Weights of a small GPT-style language model, trained from scratch on English Wikipedia.
Size: 12 heads of 32, MLP 1152 GELU.
Architecture: LayerNorm before each block, learned positions, no biases in attention or MLP, tied embeddings.
Training: a variant of Adam for these matrices, 676M tokens.
MLP neurons of a small language model. Each row is named by its layer, matrix (down: output weights) and neuron, and shows model dimensions 256-383. Each number is 128 + 32 x the weight over its row's rms, rounded and kept within 0 to 255.
A block is one neuron, or neurons of one layer that tend to fire together. After each block is what it responds to, as a language model described it from the Wikipedia text at the highest values.

L14.down190 [108 162 122  91 140  93 107 181 144 144 126  79  97 127 179 165 128 106 129 113 153  75 122  85 148  93  93 188 122 169  86 149 142 177 186 161 167 156 119 100 189 156 140 172 170 143 158 136 104 109  73 115 201 104  75 126 151  80  99 204 134 152 165 179  91 136 171 114 141 105 105 180  85 179 169 138 189 124 126 111 132 113 136 158 121 153 136  91 136 131 126 175 144 114 170 133  84 139 108 185 166 139 173 158 116 123 130 108 136 164 157 109 144 123 106 119 136 141  97 114  87 158 140  98 165 139  39 143]
L14.down514 [143 223 141 121 171 161 145 140 198  98 130  89 179 111 116 145 137 133 131 124 176 164 123 101 123  91  89 126 116 154 112 136 174 143 141 141 146 176 151  88 127 105 153 117 140 113 127 174 110 126  77 138 160 120 158  77  75 116  97 100 132 137 101 136 141 110 121  85 183 106  79 207 150  92 128 145 124 195 200  92 139 126  85 135  94 121  96 116 128 139 128 167 127 101 161 168 142 152  97 120 166 132 189  98 150 121 133 148  75  94 117  79 116  89 167 103  90 154 143 146  99 106 142 101 134 156  75 149]
L14.down604 [153 231 145 158 107 138 158 152 152 149 112  95 117  95 133 123 111 186 104 191 117 133 129 133  97 102 127  92 127 138 115 138 138 105 159 145 162 109 158 148  98 142 124 103 158 161 111 166 160 118 138 180 140 118 155 110 124  97 115 114 100 160 114 178 109 150 172 173 141 154 201 168 169 188 117 114 116  99 132 118 113  67 126 141 155 142 119 144 104 109 144  68 129 208 115  73 144  98 107  92 138  85 113 169 136 105  81  77 123 117 124 122 138 119 140 113  92 120 107 135 144 118 130 153  88 110  75 118]
L14.down605 [175 144 143  96 109 154 114 163 175 149 122 152 154 149  88  99 116 113 160 137 138 150 127 101 179 117 137  84  54  99 107 121 116 134 127 213 132 109  34 146 123 143 128 154 108 219  94 162 144  95 147 136 105 169 136 107 150 126 114  94 125 180  67 129 176 154 171 170 117 145 121  86 166 101 124 140 109 142 173 101 139 115 197 190  98 109 139 122 102 104 214  99 115 199 135  50  93 166 111 103 135 124  71 169 141 133  96 110 142 161 148 153 175  88 125 105  99 126 173 128 132 144  71 207 132  93  89 114]
L14.down624 [153 136 109 102 135  76  91 108 167  45 136 125 106 149 147 103 121  96 152  77 177 114 120 138  75 123 139 155 147 143 122 141 151  82 108 199  65 160 142  97 137 150 104 160 158 167 144 100 153 117 106  69 134 101 145 146 188 128 170 136 130 155 121 115  77 113 127 117 106 164 157 141 153 169  99 104 127  80 153 163 138 230  98  99 135 105 129 147 107 140 138 112 111 160 182 109 121  79 130 128 133  89 153  99 151 130  82 142 144  92 150 159  87 144  77  87 100  88  99  94  94 205  80 137 175 165 124  97]
L14.down685 [122 117 129 129 122 124 133 140 189  62 142 159 134 111 152 130 126 140 123 131 161 137 125 106 179  76 164  45 155 127 162 130 109  98  96  98 123 128 122 134 164 103 108 129 120  87 129 217  73 142 232 154 145 172 149 105 135 153 128 129  69  90 153 139 164 156 106 180 125 126 130  59 139 134 179 113 158 110 160 167 117 132 103 149 163  76 159 206 132 149 141 129 170 186 186 121 132 126 153  88 151  97  92 112 111 150 122 134 107 131 154 105  91 114 129 119  99 105 133  96 120 135  97  87 139 135 114 180]
L14.down804 [151 105 142 201 126  83 129 112 145 162 118 116 123  79  98  79 152 181 127 123 123 128 107 160 113 157 122 108 102  90 162 141 122 116 155 140 168 165  71 158 128 161 104  77 168 138 133 104 150 150 139  97 151 137  97 127 136 153  99 139  79  91 176  74 153  85 176 171 128 122 168 163 121 150 141 123 131 154  69 103 132 128  88 106 172 117 170 125 137 145 141 131 103 116 163 143  96 129 131 133 172 148 144 120 139  96 146 133 133 144 121 144 128 139 135 104 109 102 103 135 104 111 113 141  98  72 155 111]
L14.down887 [163 175 104 121 148 141  82  72 132 104  79 166  92 173 136 140 132  89 124 144 178 144 162 101 138 143  87  82 112 166 158 122 142  88  83  65 120  84 147 103 110 125 101 139 172 124  97 140 118 119 186 145 139 103  46 121  91 114 168  65 140 126 112 162 141  81 129 144 130 168 159 143 167 119  85 159 140 140 104 169 152 137 129 114 129 128 126 103 149 117 119 122 137  83  89 122 166 173 162 117 167 135 101  78 142 134 183 146 102 166 107 163 133 132  77 131 175 152 148 124 141 126 119  92 145 148 106 102]
Final piece of a modifier inside technical noun phrases, just before the head noun or a coordinated partner: T cells, brown hairs, autosomal dominant.

L3.down45 [165 146 152 100 116 134 149 109 173 122 131  92 101 124 101 125 158  78 105 112  91 106 123 130 104 112 101 118 160 152 137  90 122  97  96 129 115 157 162  92 152 157 142 133 165 122 126 116 131 141 130  67 177 106 119 133 141  81 108  83 146 183 122 127 168 143 125 111 128 106 125  99 116 123 129 141 176 130 191 111 106  98 106  99 186 185  88 118 132 152  60 173 110 177 113  40 151 172 100 111 135 106 196 122  99 154  99 134 152 210 177 185 133  96  85 143  83 124 170  99 142 159 113 148 101 149 153 109]
L3.down228 [159 145 125  43 154 134  62 121 129 153 122 163 146 138 183  86 127  89 120 120 134 141 170 147 146 172  86 142 159 112 153 123 119 132 121 193 124  89 133 108 152 118 117 162  98  87 106 214 105  44 126 141 105 175 107 111 165 117 172 183 134 114 144 162 137 126 111  96  66 128 173 125 153 155  26  51  75 154 174 109 169 110 127 155 102  97 102 168 115 111 114  86  97 116 102 154 125 118 144 109 124 173 109 163 184 109 106 156  86 138 156 113 171  92 131 137 144 106 190 102  98 130  72  42 153 148 163 135]
L3.down443 [116 130 161 169  89 140 155 169 141 146 102 113 164 136 139 148 199 140  80 101  95 125 117 128 114 133  88 140  86  80 143 145 116 153 113 133 162 204 145  60 115 141 147  88 123 161 152 156 145 185 116 123  97 127 162 104 102 119 153 108 109 129  85 106 143 173 134  81 139 124 114 144  91 114 145  99 130 154 134 129 150 123 121 133  94 150  82  73 140 173 164 101 111 163 150 131  93  97 146 125 145 103 171 126  94 162  98 148 105 120 126 136 170 122 149 162 162  80 132 173 135 111 157 133 120 140  91 157]
L3.down444 [ 89 139 117 179 129 119 141 166 113 129  64  90 119 162  87 142 145 164 120  65 104 156 112 107 136 152 158 146  50 128 148 172 143 112 142 112 123 104 127 163  96 148 128 144 114 175 137 119 117 100 130 113 140 170 103  91 111 161 168 120 173 105  95 124 122 163 123 133 182 136 154 186 119 121 111 123 102 111 104 107  87 162  82 165 131 163 200  87 127  84 177  56 120 119 144 188 104  71 115 148 102 121 167 118 116 106  92  69 206 194 167 141 119 167 166 110 114 131 136 127  82 140 140 124  94 106 116 160]
L3.down498 [108 138  66 128 124 158 164 132 109  95 156 107 125 138  83 163 155 119 130 112 172 108 155 115 131 159 138 142 181  97 132  70 103 132 154 170 102  97 123 139 132 168  98 176  95  31  96 145  90  68 115 143 103 190 148 151 149 100 178 189 120 112 122 154  94 178 132 112 122 155  98  83 173 140  76 111 156 161 153 101 133 126 119 113 164  88 117 192 144  50 149 119 119  80 124 139  75 174 107 135 133 150 123 168 125 109 124 153 118 173 158 145 103 140  94  73 139 171 146 149  82  48 132  48 147 162  93 165]
L3.down666 [156 135 126 130  98 138 152 152  76 137 136 115 138 148 163 109 123 103 145  77 116  82  65 113 133 153 175  95  83  63 131  84 125 114 145 122 150 143 154  98 109 140  73  90 140 138 125 140 115 142 198 187 120 107 128 148 126 126 161 118 154 121  91 148 102 138 136 137 145 147 127 144 102 152 137 143  88 217 141 150 144 147 150 184 114 125 179 103 144  89 202 140 116 123 216 137 108 139 134  97  93 125  97  88 127 114 122  52 138 237 116 136 136 191 119 126 117 122 111  92 158  79 137  74 143  68 153 125]
L3.down831 [155 100 107  98 125 119 185 114 111  64  92 126 116 121 122 146 144 140 189 149 130 162 147 119  92 163 107 201 133 109 112  88 155 173  96 122 120 156 113 107 154  95 138 143 160 125 167 152 144  94 134 138 167 149 156 136 167  81  93 103  77 162 139 120 180 109 143 150 125 101 127 131  82  96 117 148 116  56 110  74 112  95 211 125 165 107  65  93 114 176 133  51  36 170 143 119 108 129  93  46  94 121 140  95 131 151 105 146 133 184 135 160 121 121  91 128  87 132 128  98 116  96  82 136  99 100 145 140]
L3.down921 [146 200 178 107 153 127 159 164 113 129 123 174 124 109 128  46 169 135 101 160 129 141 147  70 191 107  96 124 136 108 144 123  96 137 162 128 114 150 115  62  84 119 126  81  95 169 119 150 169 142 142 173  83  86 140  78  98  85 215 180 110 153 149 113 108 120 157 133  74 109  90  75  97 152 160  69 161 102  94  98 170 113 105 116  97 125  96 142 127 144 142 147 109 158 108  81 162 165  96 137 115  88 182 170  88  97 207 121 116 151 144 155 120  94 155 110 143 119 154 170 149 119 165 153 148 159 129  61]
Final pieces that close a long word, mostly in scientific text like gene tables or taxonomy: cellular, yttrium, -ed verb endings, plus list separators.

L14.down46 [ 98 126 130 131 170 130 137 168 118 136 121 173 130 122 110  96 188 121 123 118 106 121 143 131 121 174  88 162 117  89 121 108 137 152 166 160 103  93 146 157 120 149 154 150  86 145 169  91 110 169 121 146 137 190 164 103  98 145  58 149 113  77 134 164 186 160  93 104  99 152 144 119  93 161 116  65 143 114 123 127 177 141  73 155 124 128 134 167 108  57 137 110 126 124  85 138 113  86  75 158 109 115 102 160 130  83 103 102 137 145  60 177 116 103  75 128 109  73 130 187  67 156 123 149 156 144 101 146]
L14.down90 [142 141 171 126 157  91 123 166 120 159 144 133 189 140  57 105 167 190 123 156 149 169 113  97  83 121 100  58 103 122 179 159 101 158 165  78 114 127  98 129 117  93 162 138 136 105 143 150 123 168 118 113 103 167 142 220 139 112 112 119 131 141 132  93 143 104  84  97 163 115 151 110 129 105 106  69  99  80 153 184  47  90 142  93 103 167  81 129 151 139  76 123 110 140 137 176 157 128 101 124 145  77 109 136 103 133  81 173 130  82 135 132 148 136 161 106  93 150 120 152 118 155  74 171 111 119  78 125]
L14.down192 [123 128  81 108 150 111 107 177 127 113  95 171 133 109  92 186 110  49  93 103 131 122 184 123 177 122 103 117  89 108 107 158 115  99 135 147 111 183 126  81 165 103 144 120 187 139 109 130 113 170 110 124 149 146 165 123 170 153 139 190 151 134 129 149 147 170 137 100 123  81 126 146 157 151 139 128 117 127 185 125  81 141 166  91 135 148 142 159 125 122 144  81 155 116 157 127 137 121 147 150 137 113 170 123 112 110 120 116 173 160 198 143 170 136 151 127  77 130 144 142  91 137 146 152  54 121 170 119]
L14.down295 [119 176  96  75 150 162 105 135  96  86 141 106  42  69 141 115 105 110 165 123 126 192 163 169 118 137 113 131 191 105  77 143 157  86 136  79 106 175 106  91 118  97 110 171 114 164 118 124 104 160 125 169 134 127 111 122 138 128 161 112 100 105 160 138  99 114  86  87  79 128 170 125 155 188 133 135 106  91  75 132 124 190 105  95 166  75  93 155 119 141 137 141 117 100  88 133  87 124  93 142 140 128 166 144  88 147 107 155 193  88 105 100 129  94 132 134 162 124 131 146 137 133 127 131 129 144  87 133]
L14.down418 [106 144  91  97 128 157 181 100  69 160 102  76 141 130 105 129  98  97 131 108 126 150 166 108 152 103 155  97 120 164 157  96 144 141 108 154  80 154  89 140 128 114 119 100 129  97 151 155 141 116 178  80 167 145 184 120 117 133  90  93 136 106 122 136 173  87  96  80  62 100 116 103  99 106 150 133 123 135 121 154 138 131 158 146 132 133 171 152 126  86 113  64 102 139 110  94 127 151  93 114 132 134 123 136 105 156 119 122 162 139 104 171 169  78 119 104 131 115 116 126 132 132 133 160 135 121  93 142]
L14.down712 [ 99 137  71 146 148 156 151 179 128 145 111  82  79 135 105 100 107 120  82  51 126  60 102  67 131 135 126 127 119 125 154  88 105 154 140 139 151 114 132 103 165  91 163 112 145  99 112 126  69 115 151 121  92 160 144 179  88 133 127 103 170 141 114 172  98 119 123 156 103 114 116  98 106  99 127 155  91 115 107 135 149 110 135 113 125 150  80  66 113  83  91 133 126 173 132 138 193 201 127 112 103 111 173 156  87  84 133 152 140 166 124 207 121 108 147 134 113  94  89 136 135 189 131 136  88 137 152  86]
L14.down824 [121 123 147 202 130 154 108 182 121 149  86  81 136  92 117 160 120 162 148  78 105 102  96 184 101 107  85 173 102 145 119 106 170 149 143 113 131 162 134 169 162 192 122 131 144 144 145 134 149 141 149 118 191 146  96 170 125 150 102 153  47 138 156 142 160 152 114 103 152 128  79 137 138 105 122 178 111 134 152 144 161 120  93 134 107 136 163 115 123 129 155 102 142 141 123  89 181 148  94 129 153 128 140 161 109 119 142  98 130 179 111 138 139  74 152  82 195 104 195 114 119 116 135 119 128 111  88  85]
L14.down938 [110 152 129 146 153 151 139 164  88 127 141 126  82 114  90  98 116  81 126  97 166 134 162 136 127 115 126 144 121 104 142 160 142 138 132 161 127 139 149 111  81 133 128  88 116  90 154 161 161 149  98 107 138 146 159 141  94 127 129 114 129 154 109 114 140 103 110 114 139  89 138 119 141 126  96 158 103 119 112 143 107 128 155 110  96 127 111 157 118 112 129  83 171 174 119 105  99 117 130 111 100 146 142 135 128 146 115 142 156 149 116 143 150 105 172 125  90 139 169 184  89 145 137 106 128 121  85 127]
Prepositions such as to, in, of, with, from mid-sentence, introducing a following noun phrase, as in "in all", "to an end", "from the Star".

L3.down167 [136  79  71 143 119 112 106 120 183  43 157 146 132 130 180 111 170 124 169 120 161 123 101 155 186 170 109  98 127 105 109 112 105 180 185 142  85 144 151  96 169 122 163 138  99 100  90 143 125 101 178 191 107 160 151 138 182 103 197 165 111 155 115 183 104 106 114 148  92 109 143 124 151 117  77  78 118 138 166 130 160 110  85 146  71  88 116 159 159 114 138  85 141  79  97  88 108 124  79  64 143 147 126 185 149 148 160 130 123 180 121  70  93 124 149 119 147 124 160 106  68 109  79  29 144 129 156 120]
L3.down248 [139 105  90 151 123 139 105 115 182  57 164 150  97 116 139 102 201 111 194 115 110 106  65 131 150 160 104  72 130 107 125 128 123 146 151 126  99 136 150 127 173 143 101 119 110  84  86 132 148  59 166 177 115 113 114 102 146 107 185 156 136 141 121 142  88 139 162 157  92  89 142 106 177 106  78  90  70 153 157 132 159  90  95 139 122  99 131 143 184 115 130  82 156  99 111 116 136 122  96 104 140 125 135 173  99 144 148 131 113 208 151  63  89 135 138  83 143 163 167 104  79 147  97  35 168 109 128 136]
L3.down310 [117 121  92 130 124 114 129 109 114 116 132 155 124 130 147 156 162  61 139 100 126 134  52 102 143 132  99 111 107 107 199 106  85 152 172 159 101  59 134 108 159 144  55 119 112 100 119 128 131  98 142 160  97 181 133 129 162 100 160 180 140 123 154 210  82 146  89  71  65 147  97 120 158 125  74 126  94 167 159 132  98  90 124 150 117  79  88 146 167  66 148 142 112 136  85 146 122 141 130 115 181 111  73 135 126 118 104 107  91 145 165 123 140 149 113  93 110 143 126 190 107 120  88  43 171 137 101 161]
L3.down548 [ 99 118  80 111 128 107 161  77 123  82 138 145 132 128 162 117 167  97 192 114 163 131 120 138 144 131 129  80 175 103 132  90 137 122 196 142 133  79 133 117 185 147 139 123  63  76 122 172 131  72 151 205  97 131 137 118 199 106 175 156  98 132  88 163 100 118 149 111 103 133 118 106 194 114  88  71 127 155 131 146 121 115 112 152  78  62 117 128 159 105 138 132 130  85 148 105 104 127  96  86 118 128 140 188 149 133 144 154  81 188 160 108 119 106 140 116 148 156 124 111  67  77  83  49 127 128 114 123]
L3.down610 [114  98  89 101 133 122 176 125 107  95 143 122  60 170 126 121 145  90 151 110 148 137 102 105 134 206  83 108 177 128 170  66  91 101 128  92 154  96 139 113 161 136 115 156 161  96 144 120 102  89 153 144  84 129 148 128 145 115 158 171  79 124  99 190  84 160 138  93 101 117  71  99 161 162  87  83  92 102 148 184 109  82 126 161 140 107 106 180 142  95 115 142 173 155  86 137  41 152 112 131 144 176 148 100  91 111 135 147  84 183 188 122  95 126 131  76 103 164  89 156 127 107  83 118 149 125 195 117]
L3.down709 [126  70  73 130  95 118 145 124 169  98 138 177 117 145 157 133 187  93 171 147 136 155  73 150 179 101 134  43 158  99 138  97 129 124 144 137  71  66 157 109 192 137 152 128  96  82  93 161 133  70 141 189 111 128 118 106 195 112 165 169 113 143 113 193 118 119 127 130  79 119 149 102 163  97  38 105  92 146 170 142 124 112 106 180 156 134 103 156 161 103 134 133  96 135 135 132 145 130 103  90 138 109 118 158 126 158 153 113 106 174 136  68 108 127 152  94 135 148 153 127  42 106  94  40 154 112 145 142]
L3.down862 [124 125  64 165 134 127 152  81 141  80 206 129 125 106 145 136 190 129 180 103 148 105 114 169 148 170  96  96 111  95 144  97 111 111 146  92  91 101 155 110 181 145 106 136 112  59 119 166 140  78 124 169 108 120  98  93 171 101 199 177  82 165 140 166 110 155  94 110  95 117 115 105 160 112  54 111  97 148 152 138 135  88  83 156  90  97 157 132 195  93 140 136 133 131 123 120 122 141  98 120 143 137 152 163 115 144 118 140 107 160 154  60  56 143 124 131 128 133 143 125  83  91 122  76 144 131 137 141]
L3.down990 [118 113  79 106 144 133 120 100 170  97 128 158 115 126 136 145 167  87 186 151 171  79 116 161 148 124 110  86 130 108 137 144 115 109 138 127  70 111 146 123 188 169 136 155  95  81 115 178 115  70 152 173 105 113 111  91 134 118 194 148 111 149 126 174 100 150 133 124  75 112 123 109 162 125  96  95  90 153 173 128 169 112 127 172  91  81 119 149 146  81 128 132 117  85 152 127 116 148  90 116 161 147 138 174 130 129 156 145 112 186 136 100  87 133 166 110 117 125 170  79  67 102  95  39 190 113 132 120]
Vowel-plus-consonant pieces inside proper names, often after a capital first letter, such as Tenn, Iowa, Powell, Zealand, Kentucky, Colchester.

L10.down465 [128 154 154 102 129 129 142 139 123 139  59 174 158 137 124 119 109  87 115  98 173 137 160  55  93  95  59  96  93  88 101 132 111 114 131 166 147  98 143 125 178  99  78 152 106 182  83 159  86 140 117 114 135 175 126 152 141 162  90 167 169 113 128 171 111 111 130 160 136 183 168 124 132 191 169 135 139 135 117 123 125 110  79 134 122  90 149 209  87 175  96 131 129 131 122 130 151 132 143 135 178 118  89 123 159 146 150 170 117 115 124 131 145 142 115  89 189 164 134 121 167  74 131 111 158 148  61 112]
Function words, open parentheses and word pieces inside stock encyclopedic phrases whose continuation is predictable, e.g. "also known as", "traditional Chinese", "°C (°F)".

L3.down58 [108  89  90 142 108 107 123 114 143  92 140 158 120 121 175 112 160  94 170 122 122 145 107 143 172  94  96 118 136  98 170 129 139 135 166 118 113  66 148 125 170 140 127 148  93  51 118 138 142  94 185 186 107 139 150 136 185 111 172 197 136 119 120 164  94 135 108 143 109 113 149  87 164  93  97  71 113 134 168 132 124  78  70 156 122 110  78 135 191  81 117  60  94 104 126  95 142 149  90 111 170 162 129 150 155 122 108  96 114 216 149 101  82 173 146 149 109 152 122 162  72 105  80  42 137 121 126 125]
L3.down161 [129  68  54 156 121 126 146 107 139  73 135 177 101 130 157 128 175 116 178 116 152 127  95 147 161 138 116  77 111  99 183 116 120 122 191 129 101  66 170 114 182 170 126 166  78  97 124 146 118  80 168 212  97 133 124 147 185 132 194 158 112 163 140 163  95 126 150 116 107 112 144  90 192 117  89  61 101 145 162 137 150  99  85 145  84 132 105 162 204  93 126 101 103  96 113  97 137 139  90 108 164 111 114 165 166 143 115 127 109 159 144  85  95 137 132 122 125 155 130 149  55  64 103  40 167 102 129 119]
L3.down352 [136 115  87 141 104 134 125 108 158  97 172 169  97 124 150 115 170 120 155 149 134 125 103 118 148 121 130  70 162  79 182 107 124 128 143 143  93  67 170 129 180 152 132 146  98  72  81 152 136  72 176 162 132 158 138 126 168 119 194 167 127 171 115 146  84 135 111 123 102 108 131  98 160  98  90  96  96 150 179 141 145 127  73 171 109 133  87 144 149 128 120  99 100  88 117 116 114 161 109  92 123 142 108 121 189 121 100  84  93 207 136  75  73 156 122 111 139 161 152 164  74  96  72  11 139 109 158 149]
L3.down462 [117  95  88 145 129 122 125 119 145  64 159 186 125 116 172 144 155 121 149 110 151 153 143 126 166 139 114  88 105  75 201 128 109 128 170 124  96  86 152 127 157 173 126 136  97  54 135 151 123 133 158 191 120 162 155 140 190 109 183 174 100 129 112 165 142 121 120 119  99 112 147  80 184 106  75  85  96 137 145 149 126 101  89 136 103 144 119 151 177  86 158  98 107 106 132 100 105 134 100  83 141 143 113 165 159 120 125 125 111 159 109  82  86 126 138 125 145 158 143 148  71  67 111  29 160 114 133 148]
L3.down488 [126  76  82 134 148 119 159  95 186  73 169 192 112 135 136 133 158 112 187 114 151 105  73 150 118 150 143  76 151  73 220 115 107 144 168 102  88  66 136 139 179 169 135 127  73  72 114 169 102  73 148 203 125 131 146 114 195  98 171 188 108 124 138 179 111 136 135  94  89 118 142  90 173 131  90  92  97 155 157 117 145 103 125 166  94 139  80 137 185  97 130  84  97 105 133  85 124 130 117 127 165 126 111 157 146 137 127 113 128 175 124 109  87 108 123 109 157 139 136 148  63 117  86  43 120 101 146 133]
L3.down567 [118  89  74 135 124 146 114 113 184  70 165 175 107 133 139 125 176 101 184 104 181 122 105 124 138 151 137 116 171  87 155 115 105 104 166 124  55  80 141 126 172 141 139 201  84  93  92 163 136  98 152 179 104 129 137 110 186 130 183 164  89 149 145 137 101 123 138 115 111 120 126  78 170 101  71  97  86 158 174 117 123 103 113 141 115 118 132 135 173  72 134 102 105  89 118  98 123 150 101 116 152 128 122 188 144 148 132 140 105 167 138  96  98 144 148 116 142 157 140 147  60  51 141  31 154 111 147 127]
L3.down798 [134  95  84 152  92 132 118 111 170  60 137 173 112 125 162 101 155 100 177 136 136 154  97 160 137 145 121 119 119  95 174  87 116 137 178 121 116  38 157 149 183 162 162 165  87  78  99 162 132  85 173 184 113 143 145 137 185 120 185 155 124 155 118 176 117 114 148 134 103 139 157  98 174  89  89  79 107 154 132 141 118 112  79 145 130 122 111 148 188  71 123  89 100 128 118 102 119 126  95 105 143 121  81 157 168 150  99  96  90 203 132  77 106 154 146 147 148 149 160 127  76  71  94  51 143  87 160 140]
L3.down861 [106  90  66 150 112 128 135 102 174  76 166 159 127 129 145 100 186 101 173 147 146 150  82 134 162 143 123 108 141  87 168 107 115 119 162 126  96  62 150 127 190 168 131 147  74  75 116 175 125  94 188 184 111 149 158 115 176 118 217 181 130 152 131 174 112 141 135 134 117 120 129  97 183 102  66  98 100 126 148 136 145 116  87 171  72 144 130 141 197  59  92  70 104  78 147  56 123 158  82 122 145 108 124 174 163 142 146 111 127 176 146  93  74 140 162 144 148 137 132 130  74  84  75  52 147 119 158 132]
The last piece of a word or set phrase in tables, headings and lists (Boxscore, Premier League, Win–loss, second place, Incumbent), plus some "of" and "by".

L10.down679 [139  78 121 162 129  97 109 150 151 145 105 152 172  66 102 112 109 172 160 198 107 165 130  61 145 181 116 115 176 157 122 198 108 143 123 154 113 148  94 102 109 128 153 143 151  95 103 106 172 115  65  93 117 142 107 115 119 154 105 114 117 151 118 152 158 140  88 145 168 120  59 110 165 127 130 150 146 148 152  55 163  72 172  96 154 124 152 193 186 102 128 121 118 117  84 104 133 108 142 120 115 125  86 161 127  99 135 192  86 131 119 182 102  68 159  73 104  99 100 146 146 147  72  97 105 164 109 147]
Middle or final word-piece of a proper name split into several tokens, mostly places and surnames, e.g. Oklah-oma, Kans-as, Kent-uck-y.